MLP neurons of a small language model. Each row is named by its layer, matrix (gate and up: input weights) and neuron, and shows model dimensions 0-95. Each number is 128 + 32 x the weight over its row's rms, rounded and kept within 0 to 255. Numbers have three digits each. A neuron's up and down rows have the sign that makes its largest values positive.
Before each neuron's rows, "fires in" lists the words (lower case) most often at its 100 highest values on Wikipedia text that the model never trained on.

fires in: "as", "attended"
L4.gate488:170146155106155079099127106071149139088153146115067118131136134121073101111152133160131125187141117062124137105109162072081099187077121148107117107128113114078100130129080111119134126164109106107203110109086166122176130163160131121114087073124059101186092135135142160135098144144119167155
L4.up488:118143146101112115174082126111119099164140149109122141164147114123122159120123157148137098163085138158118151114090145146189100187158153095080120113172101163107184105103121123106133173178104119117116059103181129094080110110142089154110139132127098142109095128120150099176166121142139076179

fires in: "the", "this", "however", "later", "last", "they"
L4.gate285:194093095104108110140129124140120132160254173184146150084085145122140153164117108117166092183141126098148124126071145116090134175084124187109140134087092170098142144141085087111129076210159099129150118107132181158144116156100134105151105199107083128149144111098112129102123070155102060152
L4.up285:110085222073174116105124104117100132149149112136141192116180097104137091184063097132066118152096145152124131121089167118076191153126128125113089112135165130094179127140105077148150126090098161111110149114113104127187120124176094155131141166094182044083140142153182072104141147196085194136

fires in: "s"
L7.gate498:104146126107103092115152099095109137150102117150135107131134114108155081067125134099099111208152174153152116086042084098098179163190088088129146118083096113145146119139109179114110124097113121136077129107098114181178144150127078150173168115138187138100088162175149107133132078111186113128
L7.up498:141112184126136118091125093097124070125096118120125091164160122090128102171139153146122120107114138141135081158087149143141200112132121125111129132077089069114108169120195149123142149143128090142136099087138094075109148080126109170121153141079145052131158112188132154118102175101176138133

fires in: "she", "it", "he"
L5.gate6:190143078115084116112156142115129042107147112088111177089107153097118094130104073115125143130079148143104147093112130117091153112064124134175141107108078208151126157111116123208118127079167082149179074139102132100162118131122077068065127122090142114091147085079111101121140125066104086143
L5.up6:100121132162128118123174157068132146136144175151101096099119107064103064120127110102161128191135157131073159048129119131105112157084206089187078099167151139133099085128086195159155131117125141209166131123116072164159094157091097121091093183081123143114134156131089097166169159144078163121

fires in: "as", "career", "following", "once", "years"
L5.gate112:157095129078093130112128091087170157132147132088102137113150123072186156080107191170073149091125198069115146139115099077112148181137151120081128171149108122108070111069103120107185122166165108119152135147225112140111130209150076123135088085129090132177098172139126142152101112147098079099
L5.up112:156097103117150063154166100154120103177150185092123175123170114129111139136107119098155130162079116164118135089068124076126104129104131089173187075080094116140113131103123167159125093145091114162124145143091131158114119142128120125093176161094079113098119104154148092096148156144150132098

fires in: "the", "they", "a", "there"
L4.gate188:084116102107132121123122119117071178174171156125113119147089175142155141119083137164074117127057131129089103102109103084117149116123104134062202121056105150209130079128113172183083099144153143134152099108137149196166099115169077102136109156086188146126126130107129111160117200123106134147
L4.up188:173120072086113129119081094091146135119152085141136080093159167141078138135159133128145139120112121152176176099140136082126207099074112126116115113155100116165111133089081125136151120094172131184117109144122111103126110080068136099122135137145147205150092155131123111088109042126069116155

fires in: "be", "being", "before", "been"
L5.gate274:210136128092095126082162118115089089173173134140113137118091153151102151093155063104149141112092145155108111138100104035059180176107128144140122154169064139155126087127121152110119113149153122100120104111124137133173142129159136080137135111135152104149180111127128127062159112160104150171
L5.up274:151154133089087131100147153133107133164104160067157108099069154148125142122113121147184170187131135140089179157134137118111171144076091126085194121154115122139109090098115169112123126172172165156124098148164178116127127164136144151152084137146086163135155084152125110125188081147104136125

fires in: "two", "three", "four", "all"
L5.gate264:118114080086074084159098161179100110143135147065083110132098156126148168169065187147102116101163159157146162161151124137178150143104141050152142112111145067168121182088156162111143110144101187116133080127107105171154141200155109073178141163116124183106111171100133081140157110146136134170
L5.up264:107141092115109101120104176141125084119164114105196133119050136138147185082179125142094114156190103100130144120115131107221212117108125107144167073113103138094092144135133078164106176167118150084191110179103160108159155144142137130142185189152107091120072170113161068113162157188066076125

fires in: "as", "law"
L3.gate67:186175101115139123144110059147154157153166085076137113130100128112091023099122133096151139155152074115144130103117062138146164151097145106164146084131092144163100161140062166081119159099092131137122125090176034156148066155190101203122144080081111097071133070113160135168146132104106100149
L3.up67:142121121111113131074109109104064111112179107130097123161102144111148102135095085179067156103031147073128145143116113068068150146114159140069134129101131121137128098172074125193126113165168122117209136182091134127140139185167087119113126111093079160150086095172143165154143090119098111137

fires in: "in", "there", "he"
L4.gate21:134113117107120135107120178102127088138185120139142147088098154122106112124203108127066178147106131169163100123138136160131120104067136159186115155160087164145136106129097098090127103114157146171150117115139114182089136114140060176182128151141141108134128161105102133089149075135115082136
L4.up21:109130177112179172098190142156108143164124126133128131139104186111115161164079089128113136207103133125103112100181140122075139121117088038174108153127135171115168121076117130165124052085164135095104092116088138153123142218121116114122188075133119173103101114076127112143125131143186085061

fires in: "this", "which", "that"
L4.gate138:169096082123117166051146101137138092151107123124077121153128102113097197114134116158164201141105165109112082180036104147149131083104105086143125179100104046137069113069138148152083153091103161107125155207108105066139155125092133073104141153142128106164118180156165169166108123195173195153
L4.up138:224121087177117116169134116131146132168128072101119134126160120164130171098189111108088147100116110079077166116132107119135111158077124111153111087126058110120117119119104100160153171104124126131162132100082127113210162083119091124171210172101115133116122132204129120127171095153184192090

fires in: "became", "being", "of", "becoming", "also", "named"
L4.gate251:104146119082142141188121115129095119104216141166149170159137124184185115118057128133097113198118099112071098044127133113088115155145117139097063095081104146114155120131124167089168130223098146095050188096153137147151155145119085088107177147139127138105137127113111060098125133149137136084
L4.up251:098143117123106064109140109099121150101133100156184113107172143173144140133088125123171153137076110175119133114134194135137127142185143165049076159131123153123138107105136101107125109155147106193167128116167082181168132103093114142141119189174161128107100129111145121129128121108109149148

fires in: "be", "became", "also"
L3.gate93:167163082136123086070136123099145089144211140140133127117106193156106114098060070103184096192147158116088164085116078091083115140127177199103143150130096158087116164116063144151077130122118083134129146063169114146167125113156121130153125146174137116113130122175146079083183100145089115132
L3.up93:076121130172147108080149093160169074144119060083124187097115137170142101149116100075123189149151157162134171089127103131117154169115117138114163142138122136110126140117053143122181136177126152161103126080142201171108141041099141098125128108153098143127134107170123147131167124121114089145

fires in: "with", "make"
L5.gate473:141087137170111139183228146108153107169151133098100092129094148135117133184153127098081139109111126152140171117118098105117147160153116083068176092123105122144134133107077134078139135181189097165155144076130132151103161081127147095142153104123118171128129096134135060045191141141164079107
L5.up473:100172142098127130106137079166154098100201092109143167102132144187119123185151106108146090092086165139147151136068086160193138114166119112135148104154131072119121086113186114143148184113126127073132149209116110122124112084104119167097120150114130112134176104113123052077142131121076128142

fires in: "by", "under"
L4.gate487:090098128122159091091116112148091133131123137074169121179095151141128153157095125117106120140155049157154086052093120188077075184123083139138140191081118199130117125101117121128177096170173152114144126117155139130097120137141156098124151115098201084067171085142151100143177174115099103108
L4.up487:153157124116155212083176132133082134130093119149154142130116135116156174169108100096078161128074116118206076102136171045125088173092072109149151161158113048096114125095140133117159126115099052120143112150096176071147102138174134115125126166158074124107124188105122112084173141165133144183

fires in: "as", "among", "announced", "at", "amongst", "march"
L4.gate347:166089126127136140153151103097177111148112123105135128069195113115184087112118107102134101099112075195159131109170103192086160179104135164217136125070085150133116159091130167173139106123076142167178123102164144123156137112148116122189118138133096118152139158143103193117116123099115096154
L4.up347:145144132159095112148139082165139133111093143171130079152133139108149120114069097130068143091149102150062141091118108125142178148120099135127108115171111105180160134140155083208097106152183073118179140143140073166191092146149099098124128124114086130114108130086134102181160108182137164101

fires in: "became", "not", "also", "become", "becoming"
L3.gate317:064127129105146151107119158084125152066137100066147167123124130121089151141091141080069071116125176181162149091107078151131129171147141141120145130135112190067158106121075105118083144159144138117113152065140133108128126171135161096136109093112123143165087125119135104115091138107106043070
L3.up317:134194125134127126138068084103160095188171130115127179151147168127111149074091185132145148091134093164093196114174087145160079166105137095181102166083163161080104190105128135108116133081114156137075109204126151168116118123132149147115174157185142136114125121185144108139181100092110142121

fires in: "she", "he", "her", "his"
L4.gate181:172098147106090149117110110119166109127105058120113189118110077088085061198182079100145199120152165155122101086121112092127136095124192163156126123128116115155195119131113106209150122087112124226164102136144095090094081138136086084183140136133121163136161136112162146132161091132144116131
L4.up181:114176137148112090108160163134124149149153130196148166156136107117102111154101119099077156121159116161163072136100179112151136150179079134151096059140119131131088093149182184154126101137139143158116134159128124182181108157138095184068094109091127197152165146099109145137073147123160173110

fires in: "became", "member", "part", "appointed", "party"
L3.gate63:109118105145089118185136144133132114145094110189203132117112145169128127144158113178107161142142110134096132160130127178154098128140175172135097120164094194120081138087128116095179135129133188122117147105118121128131083096200112111154141114124047059210149119176126121158149105140094106135
L3.up63:100098117141145170096146122155153198137118132093143156087166130133141199109160125157093191134140116080135150053140100124089131095167129081138131114186040171146102121123087130096113069125178157150159152046112152173165159134139115109121123131120070093205135153142114101157112116136120142143

fires in: "s", "there", "career", "some", "therefore"
L5.gate493:163129146098152107105137120122123075166182111141139108110108155127161150172122079078115220191148089143188105117094156119132176143154147107135126096177103098135139177062172098106125104174146064143048087083176141125107168162125091137144172105114166135124124219143092080064126167167092057132
L5.up493:154126139110053133143152194138191086122080039159156099099081114112152120128126144134155098147168151128146136171107122158197144091097143126200167074111141084104126119081172113142090148080157100182144144130162113092129096191125106115144112171140156093161093144098162101126103154132151091123

fires in: "several", "two", "five", "three", "seven"
L4.gate236:128088108102080090151152137085101121136165127071091083145069118127101105145152106141102197105124125069135148136182080094136138146087125134080145116092082122122076130078145150095153074137135111131135094151187117123098115116080083181132130135109098120166067112143049088124179084086103155099
L4.up236:176044074163146080140142078167128103156151228161144140090105132137086169086198131125160075142136105099106130140108099137117133093098122137124115142065119132119099089092107155145120134145111122107123076127084141126150090098083110086118154205111155117167091092149106098134143152165133108117

fires in: "he", "this", "then", "held", "and", "it"
L5.gate256:103162120136120129136099175161112133120116162112157091118099075120168135104148119091118155143079132110139084085082107161074124222126154090169134169141105083178179130187141100132139140153246149057085133148152118133102109081136107106150160134115111094112159131107141119093131124088143143117
L5.up256:185156163122190044130189125078095146106119161099132134125160065117086106130151127098104095172123135036168068163164148083126123109102108115215122136104168103140131150102089165156138128088190094119168105082138127143158146133140107066117122138158163117067111100133113095124087161152145166104

fires in: "which", "this", "it"
L4.gate89:211083124075101129103125113133107026132109177143125111107099109114174160157091106145159179124154134139150105156087131153109154141129149172190175113117108104169112079174081186143109088145193068112158115133160166089175090147115078065110147115097145126143136118135147095161110136131108082189
L4.up89:151089097110163103109132080095176140167093093110089111152123106128080123138119153137171093159107171131067146093134137078124105145137115128129034176190111134163107141060125149160133098049140200124155153121130135100111044112145102199084091127114179174143120140158147139161102108168129137160

fires in: "in", "institute"
L3.gate208:151121163159159108143139062157096179165138148112120120102125139170094106129123194128117095089125119095075179061136078123093145153120141123080192153114061114113171155102120139148137121098080075156191117093218167184120116118180082145136147102101159162110151119151157115074118132177146113097
L3.up208:126091164099212133073154119127170127194179108096094160142144099204163117102087133121162109099075121129153149139156086114116150204119112114152121161088096188156117116133132147156063161140063117145094122145199113142112150103175111131168124096073112114067143144114119114089175161146110130178

fires in: "two", "his", "four", "three", "sixth", "history"
L5.gate115:130108124112125163075103149117076068114179133137159168137112144114145113144133146110118124091147062088138121107087056126162108160112152095102117134136118134131122135077183160139111151101112114144116120175092186110124127154105115117108161168157096181152135126144106101104132092149080142097
L5.up115:141100133142184098131116111041106107130109142113126139096114085165155117138125117084086150177155098114092094135118140119159085153127143107096158124036140139117143141074114150137133058132129142121095128114118170141158099163225172148149070114129135199173097185124069082141159177116161077125

fires in: "released", "born", "research", "attended", "appearances", "first"
L3.gate425:206117103113087121123133115127113125118087132089194083099116120153105074086135153146100147086102102124184119153169147164126126125120115164172107072143082130131056104057128091071137140125103111126093123089110177106160112078134139127158086099125097123129108123108115121074139094092108153120
L3.up425:181141117129084184144152219156155107081155155115118112082142132129141112139113101087102090112114167122187081137102152172108121124147089119139154087156084140132116153131080086055156174187159180139124139111108154148099096148118095091118066095114136132157112114141129148034178094114135071131

fires in: "to", "with", "career", "while", "against"
L4.gate505:199136103147150149138172151094077129122098129078121103060141155216052115140169140131119143109091122067120138141118120101128105072064154143112113167155112140191138099147114143171170108091176096125156111091171116121125128050135186139138103065095158118117165113110109115078124142077093110117
L4.up505:150113136159085094192157184130139097189156142152152132132094139118167134170141070102151131115083122144166102058107157085107090114128104156177137161119164091095105175095087127135104126124166087124120123220141139116089164153146158078111134125192137206139070105142124137044114155150088189137

fires in: "two", "four", "five", "third", "eight", "three"
L3.gate375:105125056143105081156129089119085092133194162110169142131082150144134110097125160152097134124175067078098155108149110120112108127107160088109110123096136103109138128059112181134205108093139071106140053125133120249140129102094091121152153173125102128185132145173072075171143113142119106104
L3.up375:147125090114094105096148113159146097049162123080160104161122104156108121109112143105137125145196115110112093115145109106165097127113097096098148117026155101039093145142041146142146115159101075124103108086115086168152118154122127107113145135083089132163122130159053123148135100095101171133

fires in: "career", "ship", "year", "wife", "release"
L3.gate417:157146086112123125115158121102050106083175108099137153100029118083177179144103146083087134136156108122092129037125156079136077137162129109148132095161116090083093139138122137157153148191153120111122099135150116175167117107161163076142099134127110158150176118130055116102099098204126114177
L3.up417:169152161117088126201163110129083107110138134100135082078121120153087076124042152099145104083098130112070129103094185184083122103102102139102071096135161133158112128134097156077127143137106188131149094137067162109108139119183120133107134190149127068138126092100109108133101117164099136122

fires in: "the", "of", "they", "and", "there", "as"
L4.gate110:123132151089121115201160142115089142167099103149171120081108127096154078126064149062129117170105116139112071107084154129113176079152094119157103065111056130134112074088128145209124109129125077124159143114149072121147107171148134125131204136078193132100106110130140104054140117145134115174
L4.up110:137050105104130101113086099116103048154156125112059155110120150117097133132164123122085207118100094153154096144123164092127135107075134169151115155132112155119098110069085107130106120161106122100145106176142190170111139174162083061154096170146143172123098113132111158146130074149115071158

fires in: "district", "season", "form", "species", "formed"
L3.gate204:104099111133068140095180154099104169092182153073068164169162105180119091136150079126146125143164078171098148151138091132106104097126179120115128089098126094192140129196108122118097159112119110169109106163105099163132088083138146116143171140176099180056137111115088098107098113136096171095
L3.up204:131124141141121150130099169142112156110109153177056119169124173146125118157107102168131175159201128141128142152151100119131122100096161166078160066124146116174111137158129053128114105121102113150144107112118147148116107167142124090101165161172107170084115105107123123095105116104058144141

fires in: "it", "he", "she"
L3.gate129:209098113134132134114150149135127123121158088163140174170171058119092149108095114114146192117126183133133100082139110116119134197118109160108116105107100093116121119151144169156123193085110129165176061137143147095156127114158098154131117106098179108108155130152140143141104186066183111161
L3.up129:193080164115165117113105141085125106087093112099106129145171092164086111158131139114121125162152158088082087055124171093151149044163152198134120107086119131122111113152121154183129136086140135151195115076141158080100098083120149139122130082138152177158138111136151093089107154088118121137

fires in: "this", "through", "than", "though", "those", "throughout"
L5.gate88:119147136106123191137125172137117129166133136195138118133176137193119130135110128137098157133110081084095158108120188110069103057104094132122102126121128091124166097136100133131119075087194132151075140143131046083125121188112155131158089176129146115109131134125135088099118082113040109191
L5.up88:114180078163128141198135110144151139077164154105152150151114138138096081088123074116176158189130116136129115095152128110135079183152127149133125140138158134130122157118086143044132173187113170126229106145120113136101108087107129129138097080086090097106201153151077141109166122114055136072

fires in: "that"
L4.gate211:080086124127119107113123082087146099145099141190132125132150103048100101099152129092095175135121176141081112140077078163127172135100087089190124159142150112177076109115070141212133153135107123144141138132102161174176167125082144099140148099102221135134100166138137149146107089123158157130
L4.up211:119158142125100139103132104164113110162166104093098121122108148119128191146080117119066150163161164139107111116133155142163122120082148150177125147112151147108133111110113122101089091114183156110186190157139119093156149116109107070138133125107142128124150110070105105082119080108145117173

fires in: "in", "following", "during", "institute", "after"
L3.gate316:145126119129117093148168127159147057152111166143100147163080115153138137157165194156127090059096082161131170114114175132119109160119106104089176123159078160149108178118156179179126112112106071154122118209157167186128123147186068080082135077107163105104103084154137144080144156089121132098
L3.up316:155096139104130070095161072110119103138154058160072177132139093155121144093070147125103100113130072158138136119171128169084109142079095131116101160137087186098117070149126131099081110190113094178092152169153168135138170174178137122137108046067132144127095130078081162097176141150156132123

fires in: "most", "is", "became", "become", "still", "independent"
L7.gate315:122092144119139141154113099171134146112153175095113169098086137152072133087131134193146165174138092092115104114139064120139121144137159135180078089197106121184118141126107130118146115237102159191093150081083049133157064152124126115112110109071101116170130137136133023164103191107096132120
L7.up315:118086140124196082121071107128163074084175083127143113110159122197143168104087105092119160098108092142144147132122135159120123112134132162166042144123140117119164105135096097060174184103109230123142108123147131104100115130120166092117082146139093132160105091132128124124164090177109087083

fires in: "be", "before", "being", "began", "beginning"
L5.gate367:124143106111133131079163155099139165160133120181158154153098189137094126137113121094175154174139156105096123126096096069054170145096162115197156151112076087134109080119107147187136133164131129140148135186160156085156119085102139128175106131204151174094128160114130116182148131088147106133
L5.up367:134112064137153110077159192152097175154077152174136111150071141133094111146168119100185130146116122109109201123082071125134165118102122117194146150121154143171151088196126195159136044136115114138154081170109112143121117076146101139127102138198125118152130120139198097114172108103106154054

fires in: "he", "she", "it"
L5.gate372:138103078081074096146161070067155088192169077118142136150150089150060116099115078153105151139125117133055106081132122107066135172130145119138066094112123106101122099094100153164089112113159093146152100098117148137187150134162146146156134139119180135130105177072094156116135128052140164176
L5.up372:172137104070087130145102117141162085187144088143105113108157115113116134102162096109104124161125129094086146098101080108095176184136161121124109068144176150094147140115151088135145108103180126152157120120121161112114116129134079173070179192126145092159122161134140131088134094062128137142

fires in: "of", "under", "1", "next", "0", "during"
L5.gate86:079124135140130060199085135150178142125134137148185147144125145095151169178122130121120119174130088150130152112112109147111113134083098144078157086156111122124147148119114087162159066142142134191138153068120144118134154145166099139131147116140166204081078167143162087139165100128123134123
L5.up86:085101073106167127141110102153130148195159165116121137165144170105167121099145080163075148106105064094163097076113099101120115130110111067128209084137112133148088130144097170123117095126125073117067148134078134121128122141146174109179173157120037094130036136097203143099136113104106145154

fires in: "usa", "us", "on", "field", "mary", "owned"
L4.gate275:122123088134154133119146117131130189149157132136113149147121147126122119120131081158159138125084055064138129109153126119084122143122192109132150112165098119155117136096097155172110151136128120143081163188132135111111130110109099098119163175072106127112180182105149070161121059152145095116
L4.up275:137159166164096158193123152216114132164120111112121156161143156177160069122179082097077165122142074110114162092185129167131107078136181162120086087143123206116099120112136117150106135058129123158119154100128130123127158101131111115124156156120114080151183139100116080071161093157138103118

fires in: "it", "there", "its"
L4.gate51:143087182108107214129127109094170069126140062166121175112143106162142055089112132158120135137153151091109158188077110130173148137105136096171091165075114205139150108159130162212107207107081115091108121147153122210113174157141150149147147144152168082079128151169117114109087191101144155154
L4.up51:191102145099109076078112150125117169102118094108111144137107082082128096099129042134119236128097181100121132149107093174169154142099168173160106120088140150178063135058113129133152168173109206096088092169163131135140108130131098145108171149104107166103116152169150162115077103143160140154

fires in: "her", "his", "harry", "hidden"
L7.gate65:149148136040126065155157089132135151072114172140101104167083128079131111143098166109136098191093139098156088089068137135153163089154092081115140136154170150107147130134146111114082126143133212135117125065105131111110161075139117129157132111110130115104185156044134165172090138085132091146
L7.up65:130183140125146129112129093122063127121184120045123135104162066103116167120150151143090126111065152140098119138151113140072173123137154140156072091091098166118096111108101099059080151125120106128116099094078220108164100123088140089140140146128134142132114129085076123113098143152146152133

fires in: "near", "that", "appear", "country", "research", "appearances"
L3.gate161:176125164087074060172100097137135104120090101113153123119151158150217168097117062121128120147151154116092120150077141150138096108123140133117147091182074132121121115082136089156137087087125105136151126157108156088129099150164078143146137134068149136116149140094151102086100129081103150153
L3.up161:084110127111186098058104144140168128090174129113098129164141144114106140122098130126089078147131122159162144156103108153092174165138144122110159127087098176100060120127101086108119125141085133094162163133137122178150086163094104099059148137103167098190058130114143129087124133114114105104

fires in: "as", "by", "with", "under"
L5.gate108:094078174119098156154127172106095116124098126116203162157133146062107127110157113172104143090098128114092125141084139104158103161066104168147130122129080117151160103162130112088203146119142170095123082107189088126151149139143109106062125133121165128189134153154107094117153119102104096119
L5.up108:076139208123086102174159134096147151135102207061115142134088139065168176156149083190126128123147136100125118158128182069109122094110105151112106096175071144107127111101155093094141142135160082154181118127176083083162095123118130119136142112104102123114104184148144127151157107100064152118

fires in: "league", "school", "before", "being"
L4.gate507:120129149067112176135132170143188115123100121137130169111079116104079118134094117112140160119085148123131196155113180106076119141117138096098114046087200145105124153177133162181155104111137148155047153134107103098094139135160092110142098119156116093143152179079130126113163134080141136098
L4.up507:133148149133141139043109188141118129158112108129145131108125123031088165154131098120129176196122095138129139148148116149146155118159151124095092140116134112102169139146120178189106108131186152164169112095127081148096073119152116154118090115139126123162077167150063082132100135078107109109

fires in: "members", "law", "years", "assembly", "bibescu", "variety"
L3.gate18:131075114119163106112080121136133133167161084126118087172145125166180070130117102072144117117101101147119097130179054194087133154125169125120115081102056179140066158179143137132123108196061142195135136172171199168099102162096123061149104052161090152136137142119097122080110124109115148170
L3.up18:076110099125141177130144154182135137155130091162154117107116114099178075135121155163121093097183059122070077119116110062095103121170156082121130095106087122099115109191156126125156151163147124137131086147135089113095128102119096078098149079082102142166145182107140120161104119172086088181

fires in: "same", "his", "her", "what"
L7.gate468:203139103131104087122186065087118073105098078167107155150128136143130154179151180094081137130112174080070066140074108129056175138074096118113145105144094085124121100103154121150091082127116064137195128070144205161123148100146110135144159171110155136130200134101101091146158080125142124146
L7.up468:174121176117165188137129107164074071103116120075116136169089079140148100132163129124104154080156163111140084126134094180103156157191065148130117128058178134086119115111190134099126113120130118067143145074109145173159176116104114127145130091189204113102126132161094168193099119150177133141

fires in: "this", "that", "each", "beach"
L5.gate236:118091112092137143093139088102118100143097116132083144097129105195170115172121217140130147109147163168140128151120092103111208127074154103104131117168094073155108104111139133135134138168093138155152128184130120141118115094130152112131101149150126093118107126098139160161134088176129167123
L5.up236:105093129129142074147133126128154152107118125092040143104115146109117122167139149158130203132143130158186142119107163147119174132134126085100119087160087093120068120078144147161124127136131164092117098136085174147100096163128180072130157153162091152179148098133155081159052105189146159053

fires in: "through", "than", "though", "throughout", "third", "those"
L3.gate311:129129187081121140157129130173145093106132172189160119139097157198224163107103135107140127103115129129086129146079147126128068147114104125095133118126177076108152114069153140094099095123084139111160116108070070100107072150159100141129139161177161129143095089137071161143146130144086111153
L3.up311:127106155104146105149186153155181138147178154140192130120122115135164115119102145114186144097124149135070068090095144122115118129140086141124147114110154040101064138075168118110114119198115086131115114138097067081133081189116179079194131109123124161088109129154065151106180158077116132124

fires in: "time", "years", "year", "career", "album", "global"
L4.gate423:136089071081104159140160110094123126149144128109165086171101165070139134131114116095116157141118194108136095139064132165163171155104119090177164123139078097137181126119116103151130136118107196144166162170119132127082128070082084128098113155136158154091172127086118107099090087186135113058
L4.up423:142138157125120181133158120091088104078089075041066168131170079164144167189070099129096158101168141178133153158141147111149092146109102155136144082089124142126096120141124116123123176127122126129181091149072164116160200152101116150107157150139148119060111121109098087055089119166107197051

fires in: "been", "being", "was", "is", "be"
L7.gate83:091138123125126133105149148120141135178151084158150104173103097147131136106080034131151165163093112119189137066098083146155117168136110144066117176110124148132106172125138095134132082172104102162152137117150180180139145117150183167154096119177106137134116123102082130155175095109117161028
L7.up83:088175116143105123059150149123188097151160085107121113160157196161152195100120101107128128126047153104096090102104116140091149140164130115175086124099149120135068147064162197167141174136096131123121092209107100153140153128067092121135145072128182149092139100109097111126096106144144114161

fires in: "in", "despite", "by"
L4.gate10:111107119105083081104070127156112108127178143169118166183153103060134138133114128144110187148104080107093122137060155111095112121096137114150114159129117110131120161094111170206116088103102126166147106138124169169095127149200100037164135153101177103122162195101161154158138104175157097173
L4.up10:099122116115110127123124159119129111107132131116127106102118108157176122172094112169100104122096113171171106115123092098119134132131096135105151130159092163212119094046116142147195112125222103137098193206076146203157118145135127085113131160123147194080158102084165085113152151164172130102

fires in: "through", "than", "third", "though", "while", "throughout"
L3.gate458:127090142124083097138140194156163149150127112128164175143129094155163096078127163134171126104159150125066150137116077129108056081092105085135210140121079128104123078126096138190131151093060141129142130087091112171096141162160162081150118105113108108145126109164148105144118095169168090060
L3.up458:156103161113196109096164132134192128156087190091139090137109089110102163142158124152132132151078155082100113149116211111176079081172139095154147152142093126084133109077137142097111100132154109150154150112090092109103071150136180113160108161110138168058152072130164150118142184160139062112

fires in: "is", "being", "became", "becoming", "art"
L4.gate106:137109114148117111122155100081138118166159187122116162138150138213153154155062123173123097170172161167099145104183141143144185130167136175127171116150129119159104169117103147133121145127155070100079081127163102160149152145128119174181083166164097088128166082104129096186137124120208096101
L4.up106:166153114185142104135144109102140122101180077130180160119146127151110171100142097130186131180113088157147154124134146154162127093202136154161074171115071194093155160124118168065183186084091145126173133119092141113183144067068066112137139113154135084163149139130070133117163086097088144135

fires in: "he", "she", "and"
L5.gate227:131049074112143109139089105096193062131128102165069164086077079116145048138127159173136161149123091092138160121122114122112136201052115083170139096115101125111086146101090143155094080113142130148106072144125120173128117153150065089135110171110140163081123185144123142114137122134117124179
L5.up227:191110122109102210147166171107123126167133079096148130102195069066108116119150102091119125155139167130134158139086114118170167122186135100158140128104147137123141109134145119130183164100135154133140094115103113085142123123128130090040131064076164147111151128088116109129183101086135112135

fires in: "all", "between", "with", "on", "some", "allowed"
L4.gate345:157127143132151173146152121076167118149084148134119110149084107145140143160107145162144114130154103189130129099120173095092168160115105089104114142102144149154078105119088116181112125142151080168120126144156069147197230130132147106118142141129137137107157161081080060082123128149098094137
L4.up345:162165107154153179165088083156125120141145077093089174140128190149152096126122109107098130122111106125150151078090100135103156153070126095150163071165127139167125137143139081159079164144110103106139099161152092145137127163134088089059202171111169110110141142144110083134125122190098092190

fires in: "his", "her", "s", "its", "an", "early"
L7.gate296:142139182133063072099155090097136113109121148107118113082115095113095080154149106133125167135102156172119094122084127129083111127146124116099169104118115077108155067099085061116107089103126138152099124081107133088133160148158097135155118126118177090105120174127115069094112126073153118181
L7.up296:128108135110105148160187148161140140118096129123137133179111118111127094085188097119163097120128190125133097098133179111171090150124132157159121099123148138070099104092129110120159085108076098109091126127115126106190143071099092139169180142152132107199124067155149051129131121120125083178